config = dict(
    num_hidden_layers=8,
    hidden_size=896,
    num_attention_heads=7,
    num_key_value_heads=7,
    head_dim=128,
    intermediate_size=2368,
    vocab_size=32000,
    hidden_act='swiglu',
    norm='layernorm',
    norm_place='pre',
    norm_eps=1e-05,
    positions='rope',
    rope_theta=10000.0,
    rope_fraction=1.0,
    qk_norm=False,
    attn_scale=0.0884,
    bias='none',
    tie_word_embeddings=False,
    parallel_block=False,
    extras=['capped logits'],
    init='normal',
    init_std_qkv=0.0208,
    init_std_o=0.0,
    init_std_up=0.0208,
    init_std_down=0.0,
    optimizer='adamw',
    learning_rate=0.000395,
    beta1=0.9,
    beta2=0.98,
    weight_decay=0.0,
    lr_head=0.0049,
    max_grad_norm=1.0,
    warmup_steps=493,
    schedule='wsd',
    decay_fraction=0.919,
    decay_shape='linear',
    final_lr_fraction=0.0,
    batch_tokens=131072,
    max_seq_len=512,
    doc_mask=True,
    train_tokens=1494000000,
    max_steps=11399,
    dataset='wikipedia_en',
)
MLP neurons of a small language model. Each row is named by its layer, matrix (gate and up: input weights; down: output weights) and neuron, and shows model dimensions 410-537. Each number is 500 + 40 x the weight over its row's rms, rounded and kept within 0 to 999. Numbers have three digits each. A neuron's up and down rows have the sign that makes its largest values positive.
After each neuron's rows is what it responds to, as a language model described it from the Wikipedia text at the highest values.

L3.gate1899:505484526520478536521488519454493447499469444527487508555514514544482521473447546495437531545472523482563521517515525556526490531453468429561581475450460479453512485539557496491434567540558548555482487476472501523489492538497505507446548499525532455466530421479459488479573504494532471561536463443502535496476502502545546458508607492487536412437558484545467618478449542531532419425458
L3.up1899:439508456459521477494478608449507457546509459580473485479503518497456494426524510549559532480532481519446461473492422478442504490466543471519539519467506556452465481592529537473450538546456486477466549524514493553524503485491534547491528426436542493474530537488481472523481491471489481531485450528534533526510491556522526499508503497527484497514419546531496535489503490497552448460466
L3.down1899:482523484460525531471571490464522459522540461523536527538441529513483509463455508531574496474498557536472489466490494492537522460401489456540491550483466465421559516577465474468474498556536490507572545408497481538506472458495521545477454499506549499527485552451480471531436459507529490526524471517466528537495551589556443492549531530505474467460509553504482538498486534516504481531421
Naming and labeling words. Words that introduce a name, label, meaning or description of something, such as billed (as), code, means, named, entitled, described as, translation.

L3.gate21:545460515481433576474525425464512506491452501474481526443534466518489496489512520441521512437481494487466450505483451426460462490513511460502479531569548513511520479536542507529448482515507524594486466485534533534529546497466516467429479517444524471450506552497517487481493513478493434460499550398514517567500595539468507459483541487463539534438479573464487445552517467439524557494461
L3.up21:439513454483539512475579490445514592526492482489484497486550559545475463541446434402491519536566508476470483446516521524502443498525490529483495550453494523529492498490507553517496446495517457503517483478489538462497522472497516531509535522505506568546552473417495508495465495488488530474509405534471520538519500407479477437466523489479515495517500513480484483513528506489425514466515
L3.down21:461475482432515476515484421512455504503528481502523518490575474505518520511427525522516558521446450497505503586505475428570461455444442516515600483496561517470507442493476519458410576530515420498452499510489506488555574481489452472481474499380571528537536451544523498463544377554387470508556417539551501474534475437480522542584454518502513523577479564471494457400481575524485484552509
Score dashes and "set". Mainly en dashes between numbers in sports results tables (W 114–98) and the noun set (box set, CD+DVD set, 35-minute sets); weaker on table pipes and mid-word pieces.

L5.gate348:528469509520530469583516512534440442442511408553465509481461474476468522506563564521519443499540492532485507485482464536492455483496496475531483546465443473487563511481500544544463495497480531459501460523472478515488501504548466439511437540469511533519495523515477445572514419489468555461511465536514486503534553579456508422501478481499489488495478493485509543521461546504513474539457
L5.up348:504525496496581513524444499547497481471514501519453469504539478474501531378517450560560498514465509475550497528466507546538450545477502483475564453469502480497510486471556478535534528551461511500493522521454487517542518490492512448481527469512497511520531536484514582516478443512516506482499530516549494536631513487533500491563516525457545459496490562468500485458483463497437490498526
L5.down348:499398476516571464459546424506497367484532482524501443474458513546580513537507463526470494468533452486524501541507425462455588538421570483442519509471481541525510457483553459450475528516541485475546554477474448530509445518496579529494519524512562466480504551545540487509488513533494488532610495502480498531519551532527527418577488504522561521533476500568431483480504517461521491497504
Foreign-name gloss markers. Mostly the colon after a language name in parenthetical glosses (Chinese:, Greek:, German:, Pinyin:), plus phrases like "in Polish" and "referred to"; weaker cases are word-final suffixes (-ing, -ed) and connectives (in particular, instead).

L5.gate1479:457521521485513493453554515510472551471529467490503436483490525534492468541455543492513455556412461585567490504599467535465528442559489502481513484527484460497540494515473506516443534433463470501497504516510507496555479487477498508580560537444538498497477477488515510495479403510487559454515443529447587566508534535470408535537509490540493476493540502507451441471535500486530495536463
L5.up1479:505423533532501559441562474516517557487509501494472529458533486483540498574450548533523492463502526533505472554577374497494521407486452443501460443477478489442464527502463586526530528482456487491513501558621600485445507494516502487503496474503570465456509465448508573509555520510492508454491470511494506599496511538450508467477480512463560472507487564526537449479488474510530421528561
L5.down1479:489457498505425512464423490506475457536498507518556524461490495466491546529572490491486489483463527489508493504449512521562506503539508577494511457523531459510407410485525464571468519503467533528585500574522541534545564587500544568539435544557454538510454462463512452538545448426535507531498514481577471537551454548565513483519460511483495481504438483461505512504544501511511498520520
Token after numbers. Connectors and units right after a numeral: score and range dashes, to, ±, metres, percent, -note, plus LaTeX backslashes.

L4.gate766:498535436437545542498496527473482513402481545490517540469564517499470530557510525481497495457469479540467466483530493534545428494465429566474513454563511462491523504489521457457500516469448528547474562516426491547566468512469458523506475429459461424503504504526498494502489515512503547502476498481492447573543523492536548528540465419565559500513514528507525594514563534507467508464500
L4.up766:443527496443473479565517426533517506515516495494583497511526437504589530574450444500459474532499552534517491422571508483502494463493446505533504444490475466536490494530458482507459550511490523488518495480467412467543515496417492472508515502486481439449425457524450509505469509549463444570502484440408561491476482516503432499399493420504500450532538569491420448567468458554560605429479
L4.down766:523538461435489509535535509548501427547607513516441502548500546499520534502490474484565537453473470449491549564527548544516526446515522438563530464476538482462549586568490487526515511473581583458486577489556520465540523524506531546465493526533533566472473510616520472506483502482459545462555573462421547535408502549488468488508506544496514521469442482493484510532444567435535575460535
Naming and labeling words. Verbs and nouns that introduce a name, label or quotation, such as called, named, labeled, nickname, described; also Episode/Season/Chapter headings and mid-name pieces.

L3.gate2042:510566516529481532538493431564499528544463462555441586514598515557465493515549546502472517473459493466524532536510418565461483493421455500566504544485487462578447507459485476498537457490532514467471416515480463507502495515494501503540512466449479430481490444534482579481566481478508490489460516464569570502504592499492489443458496570474479517496483484498519500528516492530474497450466
L3.up2042:514438505458525504477570480441483501447493544554466452496516488484485497546454607485499526433463468494448482512527449428475505543563595473520469502456435531536476509493495458544546505501496498492492500467473452459521499547452544492450484449441494569538495432499523510485510480484441581534430501539414419534505478480449472556437521517497499398537538560545525479529493499486487504497475
L3.down2042:532469462462497490478503430602571477478507561554590486531463440522442484511506517472458470491462527401491498525472479476484467502517489519502438417504483525471536564480527508438487521482530550511460494526473547498402483459468465467497503489556482501476513505524515515479555509510446432526532564516543506448428461512532463478534538430478538496538454502547529489463523534488568535460409
Time and tense words. Time-related tokens such as day, time, Year, running time and the d of "(d. 1991)", plus auxiliaries have/had after to or he.

L4.gate921:506492493501502501454486484553497555530409528449563455493450480431372508470381550537563517486482504516478498520493535573520530460444598510487535511417448492584511582491565565522485496484531496458507472467457522539467494446509537500573567564489499500424443489516502475540464469483468488537458489619495527431489579479525514461518476496453489462510468579520514554513528497541585507459449
L4.up921:423588456474509499455576493495498458475429477397478523493482503525521510495477532509477502571512481468526504520458521495488476591465560496474551424540518494483536593386460510532553499449482466456554501525512539499400543557532490442548472560501493534454378420542490491524474504482510428503537473472534497467511526461470498490499539501476492422456435527492477576473458449549469450553477
L4.down921:571466440468557564464452491513499483529432447504458416489507505480451388456434510568553539497500606494490546536551565496529453529508472562495524471499475504519487514475488509483528497527538523477331442515523568465527490521536576502522556495444560540477513542508428485554502505474511513542543528521479490465475487528497462492535465510463499462509500471517523548474515497477543484444418
Role nouns before names. Role or category nouns that come right before a proper name they introduce, as in Swiss singer, country legend, Liga MX club, Canadian music magazine.

L5.gate2199:490472557459588518565591522449480482511511458486421452532513528558494516432527525550572422510478518475502501490424517488475546490546545474578505528498446425548495560498474569578448474486500570448498453416502494486510530529586475497527489531496556535449492520510528461505514488508477459506559460494594487457407532440538543502515557481488511402528547467474545556526492542480540517477543
L5.up2199:480510481538460474499563416462492514462522432466526511548507448545561551508544473452467549465505469431546534578529490476459541502532546441570478521509558517524521530576549438481472602430518464548466409496497535555443492497491472538519494442493424540576408498481499513473478501466491508541485457572458548509510479508525466465464500539520503517454544495523545505478469511497503542521495
L5.down2199:466453552513450521558505511492432484475437459487611474483481543475484467467496577551534420456541564573529448441532442527499484456467513501472489519485528535478526497411576536510473457511455539566599466512489411474529494463511562518552524538572490470502556511558494518440444516514479461515484526464454509517512519544490531541472553465492443516550513477577478540511432462459506483440504
Clause-start subject/auxiliary slot. Tokens that begin a new clause or predicate right before its verb: "have" after would/may, "it"/"which" as clause subject, and the "=" of a new article heading.

L3.gate39:465543463427460512461476530452495485526474530400475470419452489461469561424428462504506539520437468529536433465503501480431517527531581501491570542491491515588495524500528606483521461487493456433474471498512509511448490507471575539500556483532454538492449532502469444501516476423469473493571607500452510491496484526493501475478572474469473528523479485482439500551444462550507518450480
L3.up39:550476491511530452487516420429459546536502591458511504510477438558533500517507520505521525487564534505547542508471452453513470497467526502528469562496435509505518484518460486546468455496433536542492519468489441500482473515532541491495501533516457490510509403496477492492587467547546528499475487553533542500460508489488492481536511516525495403415474536422507475522606514423549482486444
L3.down39:496494433479495529502573541523546472513571550543581459498458488501515419462459492479492511510485519438440497542487507513489464501489482475550436478480470438512532497542393584471412496497454500515547477499461435457463479472554450466556462523477479532565509489522531549475490473456379546483499536452489460486531556498544500520531564549475469456510523457499518506489571437478478566545480
Role noun before name. Fires on role or title nouns just before a person's or organization's name, e.g. singer, coach, champion, King, member, plus prepositions.

L4.gate2081:478508457536539513490482423582512480565494570571508517541550473488476482511480546485486498462511514431528492528545442503438496488494596523546453452467514547497467446520542496549462581497470568487477448511514510510469454468558508452504496484544468454497512557479491484571577469578516488471442490540462446472418474535530526541459422535475508507519501460562557512477570546484519446475448
L4.up2081:543502549456481508517531494423485528511502499497451500537550511479552510486446488498462533411446488451478436507533513568507450497518550537458459504440468557600520483458455478495477470501495493503508479573499526500457505503536497541526508519544458465440425497475514499475515441535548503565500503503460515556491522405475477457479588494479516547537442520591538584497479441488490447518539
L4.down2081:486516527518438520520493568513562541481404443562516530515446592460438502527534494445530525429466470481428466552475520464530489506495508520455544549498513476464479513469546548495447527520542469530618494486535437508508530499487530553470507430516404416443522451522544518555479469529503466468463532436569548568508472507538495516483525527536487568514475533519508542462479535534495519492511
Letter d word fragments. Mostly single-letter "d"/"D" pieces splitting a word or code, such as up-d-ating, Over-d-ubbed, L_d, (D)GVR, plus scattered commas and connectives.

L5.gate1345:500509509550537558547499551469514500466484545461466475561489528494462448452474506506483515569480488511539547506549523479448487545407470469521516450489505498532482545448548527505535544529504484492559552494497525478438472435505430451469533475377516554483507468506471549520412516543578526497501566493492418523556522524475453461483550420511461512516513549501430583498488538566505554493474
L5.up1345:463553537537536413535548483442496530571485490514469448481460438487385501533502485508480477466502507468517496486512513495476467465543469467451495482504454498512553520485516501519539540486507497533477497402473500479503513478508514583507567566557448580548490476503553564472542472477501452455528526536467493443476587436562525485517552491380476422522510583505503501506506448509528535465528
L5.down1345:524469484483487454468519517430496512520504515517520459440541549476544470474468534523446464455459508494508535524555569486489509521482440493473578396539491474488510540552524477557521492473512497513547561527463517482468562551619493502563487444514552522488469540517523431520466431492500478467517583489478392540472518513502535488424521567517461525500435567524459521456553459482539510587465
Title before a name. Occupation or role nouns placed right before a person's name, often after a nationality, such as astronomer, rapper, president.